config = dict(
    norm='rmsnorm',
    lr_mult_up=0.701,
    dataset='wikipedia_en',
)
MLP neurons of a small language model. Each row is named by its layer, matrix (up: input weights; down: output weights) and neuron, and shows model dimensions 128-255. Each number is 50 + 12 x the weight over its row's rms, rounded and kept within 0 to 99.
After each neuron's rows, "fires on" lists the tokens most often at its 100 highest values on Wikipedia text that the model never trained on; "fires in" lists the words (lower case) most often at its 100 highest values on Wikipedia text that the model never trained on.

L4.up703:57 44 49 66 34 55 53 38 43 54 38 64 63 71 50 50 63 51 55 37 29 40 23 68 74 42 34 52 32 53 40 38 50 45 65 63 35 27 28 51 71 47 72 46 57 47 53 61 64 40 47 50 72 38 80 54 54 54 52 32 38 48 56 55 52 64 56 58 52 38 58 46 36 27 38 58 71 51 42 47 60 65 38 54 42 70 40 48 55 66 62 44 62 58 45 62 18 50 59 57 57 43 43 42 44 41 40 59 51 39 61 58 64 41 69 50 69 50 64 44 62 53 38 67 39 43 50 86
L4.down703:33 49 57 64 43 54 42 25 71 48 52 40 27 61 50 54 46 55 51 57 60 53 45 40 61 51 43 68 51 42 30 42 39 48 43 64 52 55 43 60 49 74 25 47 44 42 59 42 23 52 48 56 42 50 50 52 47 66 39 51 62 55 49 56 58 39 40 63 35 53 52 58 41 55 40 32 72 30 43 37 47 58 49 58 48 35 59 27 44 62 47 27 48 47 70 35 60 59 47 68 63 47 31 43 79 32 50 60 56 22 42 49 52 45 56 58 65 51 55 21 64 33 63 59 61 38 42 53
fires on: " had", " was", "R", "P"
fires in: "had", "was"

L4.up350:41 45 29 40 69 42 43 47 52 63 13 40 41 63 42 59 54 61 53 56 54 52 30 47 76 40 55 58 50 42 59 23 57 50 56 64 37 50 33 54 58 20 43 36 45 32 46 61 69 59 48 45 49 56 62 69 58 30 51 39 48 56 64 47 56 45 46 37 49 50 39 33 42 27 67 43 44 49 48 51 44 41 33 54 49 48 48 66 62 59 37 47 50 68 47 41 45 46 43 60 32 50 44 62 61 45 43 64 27 40 51 62 69 52 42 50 70 76 31 48 51 56 46 45 52 39 74 55
L4.down350:35 35 46 44 37 44 56 47 34 56 52 55 50 62 54 53 65 26 46 48 56 52 51 55 15 51 33 27 59 65 34 66 32 49 59 45 66 43 50 48 49 69 64 40 60 55 49 61 49 50 56 41 40 56 64 50 64 42 60 31 67 58 66 54 39 58 34 69 79 54 72 42 49 45 58 64 56 56 49 56 52 55 64 41 42 35 63 58 37 45 62 30 41 38 45 17 55 61 71 47 74 56 42 58 39 67 56 41 66 51 66 55 62 59 48 59 34 43 73 27 44 36 61 56 46 49 37 41
fires on: " m", " to", " since", " before", " first", " ass"
fires in: "m", "to", "since", "before", "first"

L4.up600:64 24 42 49 32 59 43 34 43 56 52 62 51 69 56 45 42 49 43 66 47 57 43 48 52 57 31 56 52 52 36 41 58 69 42 53 51 50 57 47 44 41 61 37 32 60 31 50 63 62 44 47 67 45 69 55 77 40 67 36 56 46 46 39 52 63 68 66 58 41 60 48 26 53 48 38 57 47 72 44 36 48 50 54 52 66 46 57 11 32 53 46 57 50 52 48 52 41 47 71 56 48 62 38 66 31 57 43 43 39 60 48 31 54 66 51 39 48 56 53 57 44 29 43 64 48 68 63
L4.down600:55 45 44 57 53 50 60 52 46 80 38 42 31 45 49 42 65 47 54 45 34 42 62 45 52 52 59 33 16 38 60 55 47 37 47 49 56 28 47 62 52 45 41 44 69 74 61 59 44 31 60 64 43 65 67 60 48 58 33 38 48 37 64 55 47 36 40 43 54 66 37 27 47 49 49 68 59 33 48 51 38 50 46 43 39 38 58 46 77 48 40 44 50 56 51 60 42 33 67 44 31 42 40 57 40 55 51 54 53 56 47 44 57 75 41 68 61 38 57 50 59 63 56 47 20 41 50 57
fires on: " have", " should", " had", " may", " could", " are"
fires in: "have", "had", "should", "may", "could", "are"

L5.up1007:43 56 53 35 52 30 24 51 36 67 63 75 65 47 65 68 31 38 57 50 39 76 34 65 56 44 55 60 51 57 57 62 54 50 42 52 58 64 45 52 45 53 42 59 38 59 74 40 55 57 55 42 60 58 33 51 65 59 42 46 36 65 45 47 56 52 67 38 56 49 61 65 45 35 63 21 43 43 55 50 33 56 70 59 52 42 69 60 38 50 22 57 59 36 68 59 43 61 47 52 53 56 55 50 76 49 66 49 67 61 49 58 48 45 43 36 52 73 45 45 69 48 38 53 36 53 67 61
L5.down1007:36 42 22 52 63 46 57 44 66 59 70 35 52 42 36 38 40 44 37 44 72 47 46 66 38 43 43 43 46 58 43 35 52 56 61 60 40 37 52 42 57 49 79 61 67 50 35 33 38 29 50 61 35 32 40 55 55 61 33 49 56 39 36 32 45 49 49 45 29 52 50 43 69 72 55 47 54 62 41 60 59 38 55 43 66 75 20 35 64 39 59 30 47 41 60 32 46 55 54 50 50 54 42 39 36 03 57 43 47 66 65 41 32 61 55 42 28 49 72 60 51 52 72 54 52 37 44 48
fires on: " he", "id", " He", " at", "ad"
fires in: "he", "at", "warid", "stadion"

L6.up182:55 65 58 78 28 59 47 50 40 50 35 43 49 46 55 46 67 46 33 69 37 39 36 67 55 50 28 65 34 34 54 26 80 45 63 47 49 32 36 69 37 36 68 56 70 43 32 53 51 70 43 44 39 28 56 54 42 40 71 54 37 55 49 28 50 44 50 47 54 38 50 50 59 34 63 52 53 43 55 64 47 62 58 67 39 70 45 81 61 45 43 60 70 50 40 48 41 58 56 53 51 54 50 58 78 38 82 59 29 64 62 62 37 51 50 31 73 48 60 47 37 34 45 51 39 56 43 65
L6.down182:51 51 51 36 46 77 46 40 35 57 52 60 42 23 44 43 60 60 76 37 35 37 64 53 55 45 67 52 51 40 43 39 42 56 28 33 62 38 54 72 73 46 51 62 58 47 55 63 48 40 50 54 63 48 68 63 67 66 40 48 43 68 52 57 48 56 49 65 44 49 59 56 50 45 34 72 36 43 48 47 42 42 47 48 58 50 53 34 33 51 53 38 42 37 36 50 34 46 61 41 66 66 79 41 36 63 36 47 69 79 43 56 39 50 16 64 53 55 50 75 54 40 68 60 47 48 48 65
fires on: " he", "g", "m", " He", "ass"
fires in: "he", "they", "assistant", "km", "gov"

L6.up718:46 54 41 49 44 36 56 52 43 55 54 65 54 55 42 50 57 23 54 59 64 66 54 74 61 43 41 68 32 47 58 54 67 64 64 43 66 39 47 74 31 34 62 24 56 55 54 29 63 32 31 37 66 56 42 44 67 38 44 42 57 46 75 42 64 46 37 43 61 56 53 51 14 45 52 46 65 40 34 54 39 48 51 57 59 52 80 48 44 52 50 44 42 38 59 38 46 69 42 34 39 51 44 45 61 37 47 59 41 39 47 49 59 27 35 72 64 65 55 45 36 24 42 42 62 57 55 52
L6.down718:52 65 44 43 47 36 38 46 64 49 38 42 48 34 47 50 55 53 27 57 44 71 44 63 40 79 42 53 36 44 64 41 47 34 55 76 32 52 32 54 56 53 28 31 39 59 51 54 55 58 60 21 41 33 61 38 33 48 13 47 29 20 60 51 72 47 65 44 57 55 53 47 44 65 36 65 74 30 70 50 44 59 35 46 54 36 52 54 42 60 62 41 62 32 55 48 44 59 61 52 46 48 52 45 37 83 45 37 53 51 61 42 49 62 54 68 54 49 39 46 50 51 74 48 47 77 40 36
fires on: " after", " until", " After", " since", " before"
fires in: "after", "until", "since", "before", "by", "following"

L5.up616:41 51 50 42 60 34 37 69 39 53 43 52 52 52 55 38 50 65 20 58 42 59 28 48 52 38 58 68 49 45 36 40 40 39 44 44 46 31 49 43 44 32 52 54 54 50 55 56 74 54 40 32 37 33 41 46 63 67 66 48 57 49 33 46 43 46 79 44 69 42 37 73 51 48 40 47 33 56 67 26 46 56 60 60 34 33 58 50 57 67 48 57 74 51 59 47 54 63 55 45 40 55 51 68 42 38 37 62 69 63 45 42 31 48 55 59 57 58 43 69 57 37 67 70 45 42 73 62
L5.down616:52 70 55 54 73 37 57 22 48 43 40 40 49 39 61 54 57 50 67 46 43 42 57 71 47 31 53 51 37 74 27 36 60 56 55 35 49 59 45 65 43 43 64 54 58 51 58 68 33 47 60 48 38 62 63 29 35 56 53 58 54 46 59 77 45 41 54 54 47 65 51 46 45 41 57 68 35 29 34 61 42 45 20 38 47 58 58 56 72 56 40 52 52 29 59 65 63 43 69 42 43 50 45 53 50 61 46 37 59 35 55 42 50 48 38 57 61 49 54 57 31 49 34 37 48 54 53 58
fires on: " on", "On", " On", " fail", " adv"
fires in: "on"

L6.up674:46 48 42 55 40 44 42 62 36 33 50 69 47 58 33 43 47 38 32 47 65 57 54 41 66 45 50 46 49 52 38 55 65 65 67 74 60 61 68 61 43 65 58 45 48 54 56 27 77 51 49 33 49 34 55 37 59 45 46 41 53 52 35 51 32 51 60 31 49 59 63 51 45 47 66 46 75 50 60 46 44 69 68 57 61 47 58 58 46 40 55 45 58 30 48 44 36 65 39 38 46 48 52 47 56 41 62 54 33 33 51 46 79 60 73 44 48 47 49 62 60 53 52 57 57 64 54 70
L6.down674:63 43 48 61 27 37 46 48 54 47 38 49 55 45 25 48 45 42 51 43 43 61 55 63 49 41 35 72 42 58 65 51 65 27 41 48 47 67 42 57 55 54 44 49 55 59 60 49 59 50 59 33 71 60 56 44 46 50 36 58 27 31 43 51 35 63 56 54 32 40 59 43 50 70 33 46 69 45 53 74 66 48 71 69 37 71 59 52 60 47 64 62 58 39 64 44 56 53 50 70 60 60 55 61 50 26 53 55 59 55 54 50 51 45 30 60 41 48 56 35 50 72 52 68 45 74 51 60
fires on: " first", "very", " almost", " of", " about", " for"
fires in: "first", "almost", "of", "about", "for"

L6.up35:49 46 57 79 47 66 54 36 39 57 59 39 72 48 44 66 70 57 48 48 49 66 25 41 47 32 43 48 60 61 50 43 59 59 39 52 45 43 33 69 77 57 52 62 71 46 48 40 57 64 49 25 50 55 56 49 56 62 39 38 56 69 44 36 44 81 51 38 44 57 45 49 81 52 70 68 50 38 62 59 34 68 65 72 41 49 48 54 55 63 33 64 69 50 29 48 44 73 46 58 49 43 52 53 60 47 25 73 48 64 57 35 40 60 45 64 63 51 60 31 57 46 42 72 33 48 35 34
L6.down35:54 56 50 52 68 47 19 50 67 57 47 47 60 61 54 55 40 60 42 56 58 67 63 51 41 51 40 58 34 52 63 40 70 49 63 57 41 40 58 65 29 47 28 46 44 65 51 46 55 75 55 69 47 44 54 61 57 37 51 26 42 47 48 63 44 41 45 55 46 51 45 57 46 38 33 56 62 29 52 49 69 55 30 65 79 42 70 49 45 56 27 51 20 36 47 54 46 23 50 56 70 39 59 54 35 68 60 66 49 41 61 43 44 61 32 40 53 56 73 39 64 63 34 75 46 54 56 54
fires on: " and", " of", "is", " for", "or"
fires in: "and", "of", "for", "osteoporosis"

L4.up264:58 34 33 41 55 58 56 53 47 72 42 46 37 77 39 63 61 57 41 47 61 45 26 43 66 66 47 41 49 53 43 36 59 45 47 61 65 48 69 72 49 57 53 50 47 43 40 63 52 54 59 48 50 40 48 56 69 36 34 58 57 59 68 57 63 41 58 62 46 59 52 40 53 49 54 72 51 54 35 57 68 53 47 65 44 37 32 51 29 54 40 55 40 63 39 60 22 79 73 31 53 43 51 56 51 48 81 70 47 57 31 55 63 36 50 42 45 72 55 40 58 41 44 62 27 35 50 46
L4.down264:66 49 67 52 47 50 31 57 43 50 47 52 48 32 71 36 56 45 44 34 55 61 42 44 55 40 49 58 45 54 41 46 47 42 36 65 51 50 52 39 75 49 40 40 55 41 42 49 57 56 58 42 39 48 31 51 59 47 54 43 73 52 33 65 60 46 42 63 62 55 45 55 54 45 62 56 43 69 47 39 47 50 53 81 80 60 37 45 47 49 40 58 41 62 41 42 53 34 42 35 34 27 51 59 51 55 61 53 55 44 53 61 31 42 59 50 86 76 38 44 50 54 41 35 58 65 46 34
fires on: " of", " New", " Detroit", " San"
fires in: "of", "new", "detroit", "san"

L4.up171:58 36 32 64 41 42 45 63 40 61 50 66 69 31 50 45 58 57 41 47 56 46 51 32 59 40 45 51 44 66 48 42 64 27 75 57 50 33 65 41 41 37 56 54 43 53 80 39 46 62 44 50 58 44 46 55 64 56 66 78 49 41 50 30 46 44 49 69 69 43 54 45 31 32 41 47 63 56 41 61 49 66 70 56 75 23 53 48 49 72 59 54 55 77 51 46 42 41 62 60 48 66 27 75 48 42 44 37 50 58 39 37 49 49 54 47 57 57 53 55 62 46 73 53 39 54 55 54
L4.down171:55 55 38 47 51 28 62 37 26 46 49 42 45 57 51 61 46 47 50 48 66 76 28 57 65 47 58 47 50 42 44 54 70 21 45 45 31 83 60 54 45 49 31 69 54 38 52 61 37 43 64 58 52 58 66 48 71 62 28 55 32 47 61 28 59 26 36 57 47 57 53 61 39 53 53 42 48 62 55 74 57 55 53 43 53 56 46 43 49 60 46 62 60 58 58 44 47 63 50 61 54 52 63 39 65 38 59 57 50 45 45 30 47 46 46 45 57 36 48 40 42 42 50 44 34 45 43 27
fires on: "ar", " at", " At", " By", " since"
fires in: "at", "since", "by", "during", "bye"

L5.up392:62 51 33 50 46 51 56 37 52 49 50 77 57 47 55 52 30 55 34 51 73 60 50 46 61 45 43 76 36 68 43 41 57 63 43 30 52 37 60 66 26 49 73 33 47 38 58 32 50 47 32 26 54 43 46 50 62 49 66 46 54 43 53 23 43 36 50 51 68 71 75 48 30 31 49 36 51 65 44 62 59 32 66 36 70 42 53 72 60 45 51 68 43 43 58 39 46 19 42 42 43 39 61 51 53 51 65 44 73 41 41 63 48 60 53 49 46 44 56 55 48 42 64 68 42 59 53 38
L5.down392:63 56 50 51 64 31 47 64 30 48 37 68 35 73 42 46 43 60 65 50 52 51 35 45 45 51 49 41 30 61 30 78 41 41 81 39 65 55 43 42 49 37 44 49 46 62 48 53 59 39 45 53 58 68 61 37 65 42 19 63 45 30 58 63 61 66 40 40 74 48 53 61 40 42 42 32 27 37 73 67 50 50 36 54 56 43 69 54 38 41 22 47 69 34 50 48 51 77 58 43 35 38 63 43 48 58 41 70 48 23 57 48 48 37 49 36 53 18 34 50 51 46 56 40 46 39 52 45
fires on: " by", " since", " By", " from", " From"
fires in: "by", "since", "from", "bye"

L6.up950:68 48 39 54 35 37 47 35 44 42 40 44 45 61 47 26 55 41 41 50 65 41 67 51 44 46 48 58 67 53 71 39 60 51 62 51 39 34 69 37 29 58 46 33 49 16 56 49 49 49 60 26 41 57 37 45 39 59 45 24 72 45 46 50 55 63 57 36 61 45 37 71 29 39 39 45 58 24 34 44 58 77 54 69 81 43 57 58 49 55 56 39 69 38 50 65 40 46 39 65 37 26 39 51 48 41 43 44 91 23 48 56 66 50 42 61 40 44 55 47 41 38 50 43 36 24 77 62
L6.down950:68 63 46 53 60 52 52 64 67 60 43 59 50 35 58 46 42 49 55 75 32 64 61 65 29 62 56 42 46 48 44 34 63 40 39 44 63 49 43 82 64 52 51 64 54 44 65 53 36 40 50 57 39 62 60 41 49 72 44 52 58 71 80 25 27 53 19 51 43 35 35 48 34 41 44 53 38 65 25 58 61 63 32 71 63 61 77 30 52 65 37 52 53 63 27 54 20 55 48 63 75 70 76 52 56 54 43 57 39 60 41 56 52 50 43 53 60 44 57 60 41 33 51 55 50 74 54 83
fires on: " of", " well", " time", " place", " points"
fires in: "of", "well", "time", "place", "points"

L5.up762:69 39 53 40 60 32 44 43 38 42 39 48 55 43 56 60 64 40 37 55 58 29 39 48 51 63 61 59 35 46 34 31 72 55 60 51 49 48 40 58 43 57 45 43 52 53 52 40 55 43 43 33 45 44 59 39 46 67 26 21 63 55 58 44 75 64 65 32 68 67 49 53 53 53 44 52 52 46 41 55 49 46 72 39 46 61 59 69 58 39 31 45 52 23 48 48 51 58 45 56 27 19 51 78 64 43 53 51 56 55 62 57 46 55 53 45 39 41 66 54 33 32 62 54 56 61 60 49
L5.down762:65 56 45 72 64 55 46 50 72 51 60 59 46 61 47 47 51 66 54 42 58 56 48 36 40 46 48 78 59 62 53 56 39 66 69 61 63 43 45 51 65 44 49 55 60 43 46 42 40 46 50 63 46 64 38 41 70 50 48 59 50 42 55 51 26 51 43 48 39 48 21 52 60 40 36 39 63 56 70 68 59 45 27 79 36 57 49 57 57 60 66 54 46 53 41 58 78 39 57 56 58 56 43 42 54 77 45 36 50 24 52 59 62 38 49 72 74 68 49 51 49 65 43 54 54 44 49 53
fires on: " on", " and", " by", "ing", " Density:"
fires in: "on", "and", "by", "released", "density", "over"

L5.up254:50 46 43 54 58 57 56 71 48 66 48 49 32 70 49 49 66 62 47 52 52 60 57 61 57 45 57 38 29 40 63 43 61 29 47 63 38 36 57 51 56 49 47 29 45 45 56 38 48 57 52 43 45 47 53 59 51 54 39 39 54 59 41 41 65 48 78 38 56 55 41 61 42 35 40 63 32 34 49 47 45 49 49 67 25 47 38 54 51 56 29 53 34 50 49 47 64 55 57 52 47 57 43 60 40 42 32 61 39 48 37 35 63 41 29 36 48 55 45 36 73 49 41 38 56 54 77 76
L5.down254:56 40 45 57 49 53 47 55 43 34 51 42 69 53 62 45 52 60 56 47 39 40 64 53 44 55 62 26 48 51 61 46 36 42 48 54 28 71 49 40 50 54 46 53 53 57 60 21 40 48 42 45 69 54 34 62 51 19 60 39 28 59 49 55 52 35 43 63 44 46 34 54 25 46 47 49 72 22 33 53 63 41 54 56 64 74 67 48 46 64 45 47 47 29 59 43 33 41 70 58 48 38 70 36 38 65 46 45 50 49 59 47 50 28 38 50 30 51 56 46 35 45 67 64 31 65 61 49
fires on: " of", " has", "ual", " on", "m", "im"
fires in: "of", "has", "dual", "on"

L5.up512:44 45 30 32 54 65 43 58 36 45 45 63 47 59 51 56 42 38 63 51 53 62 60 35 40 47 59 46 45 60 61 38 59 73 46 53 42 52 40 51 64 39 41 43 58 39 36 47 39 49 62 61 55 41 71 57 54 54 43 47 72 60 58 42 47 56 45 42 71 41 66 26 53 64 59 66 48 67 46 54 45 72 76 49 68 53 47 56 51 61 27 58 50 33 42 63 34 50 31 44 49 40 35 57 58 37 54 59 57 62 64 70 58 28 35 30 55 58 29 55 46 56 37 72 40 43 49 81
L5.down512:40 54 49 49 52 59 62 35 41 51 38 39 52 54 49 40 52 21 39 57 42 42 56 57 41 44 53 40 38 51 38 42 70 47 43 47 60 60 61 35 31 07 33 56 46 60 78 59 60 43 49 47 51 63 39 55 43 51 43 53 71 39 54 55 32 46 59 53 71 53 44 32 32 76 53 48 27 47 46 44 59 42 54 46 56 57 50 54 60 60 61 50 30 36 69 32 19 65 50 65 40 46 51 52 53 67 80 45 46 41 26 36 41 56 66 49 49 49 54 64 56 53 31 49 58 43 48 30
fires on: " of", "ast", "ant", "rist", " to", "ong"
fires in: "of", "gymnastics", "cast", "cristal"

L4.up562:48 31 32 69 38 61 51 66 31 63 56 57 33 55 37 28 39 49 64 38 45 41 28 55 57 56 67 65 75 38 41 22 50 42 65 53 59 36 36 44 31 63 53 29 60 50 50 66 54 67 42 40 62 35 47 66 70 50 34 35 65 39 56 44 65 38 60 47 56 73 36 49 41 44 46 41 72 65 48 54 39 61 48 69 35 44 51 64 49 49 29 47 56 43 38 69 24 54 38 53 38 33 40 53 39 44 47 51 52 61 51 53 43 38 62 50 59 61 52 54 52 46 38 55 39 45 63 53
L4.down562:44 64 58 60 58 44 44 47 19 32 49 39 14 40 49 74 58 59 48 53 57 46 51 49 40 35 66 47 30 41 61 39 60 60 52 40 58 42 59 43 47 34 47 50 53 22 57 67 33 27 55 64 49 52 53 43 57 51 76 67 61 57 54 42 54 42 32 47 60 71 57 63 61 33 50 37 62 48 65 60 23 58 48 58 20 60 28 75 56 49 38 31 33 53 47 67 62 47 63 86 59 70 36 53 61 42 56 47 67 59 54 44 34 47 69 37 58 49 61 57 61 49 63 49 53 54 58 57
fires on: " medal", " as", " team", " place", " ship", " mountain"
fires in: "medal", "as", "place", "team", "games", "ship"

L4.up742:53 57 56 39 34 44 55 71 49 68 47 60 50 48 36 51 53 55 47 39 67 51 51 71 74 73 64 56 63 58 42 47 63 49 62 51 67 64 35 69 55 55 65 50 69 41 50 42 36 43 43 52 68 46 52 50 73 61 53 46 55 61 20 19 22 70 49 49 46 43 50 65 46 64 49 52 48 50 59 62 58 43 79 65 45 37 49 30 75 65 51 62 62 48 38 52 50 55 52 41 37 53 38 63 48 40 71 57 63 49 51 19 61 37 45 62 69 61 46 42 45 48 70 74 54 58 33 44
L4.down742:49 46 55 33 52 45 55 34 60 34 57 51 61 57 52 40 55 45 78 41 59 32 67 42 43 46 53 59 50 56 48 57 53 60 74 45 60 45 56 45 49 71 42 48 42 50 47 44 25 34 52 42 54 58 53 49 63 48 47 55 61 50 88 67 42 20 60 45 74 37 38 46 38 34 64 42 36 68 55 64 41 51 63 58 45 42 58 37 66 55 71 19 24 46 51 35 58 63 66 62 38 70 39 59 42 51 38 68 60 31 46 56 53 46 60 69 65 49 62 61 53 31 45 26 44 70 38 53
fires on: " on", " over", " there", " On", " For", " There"
fires in: "on", "there", "over", "goals", "at", "for"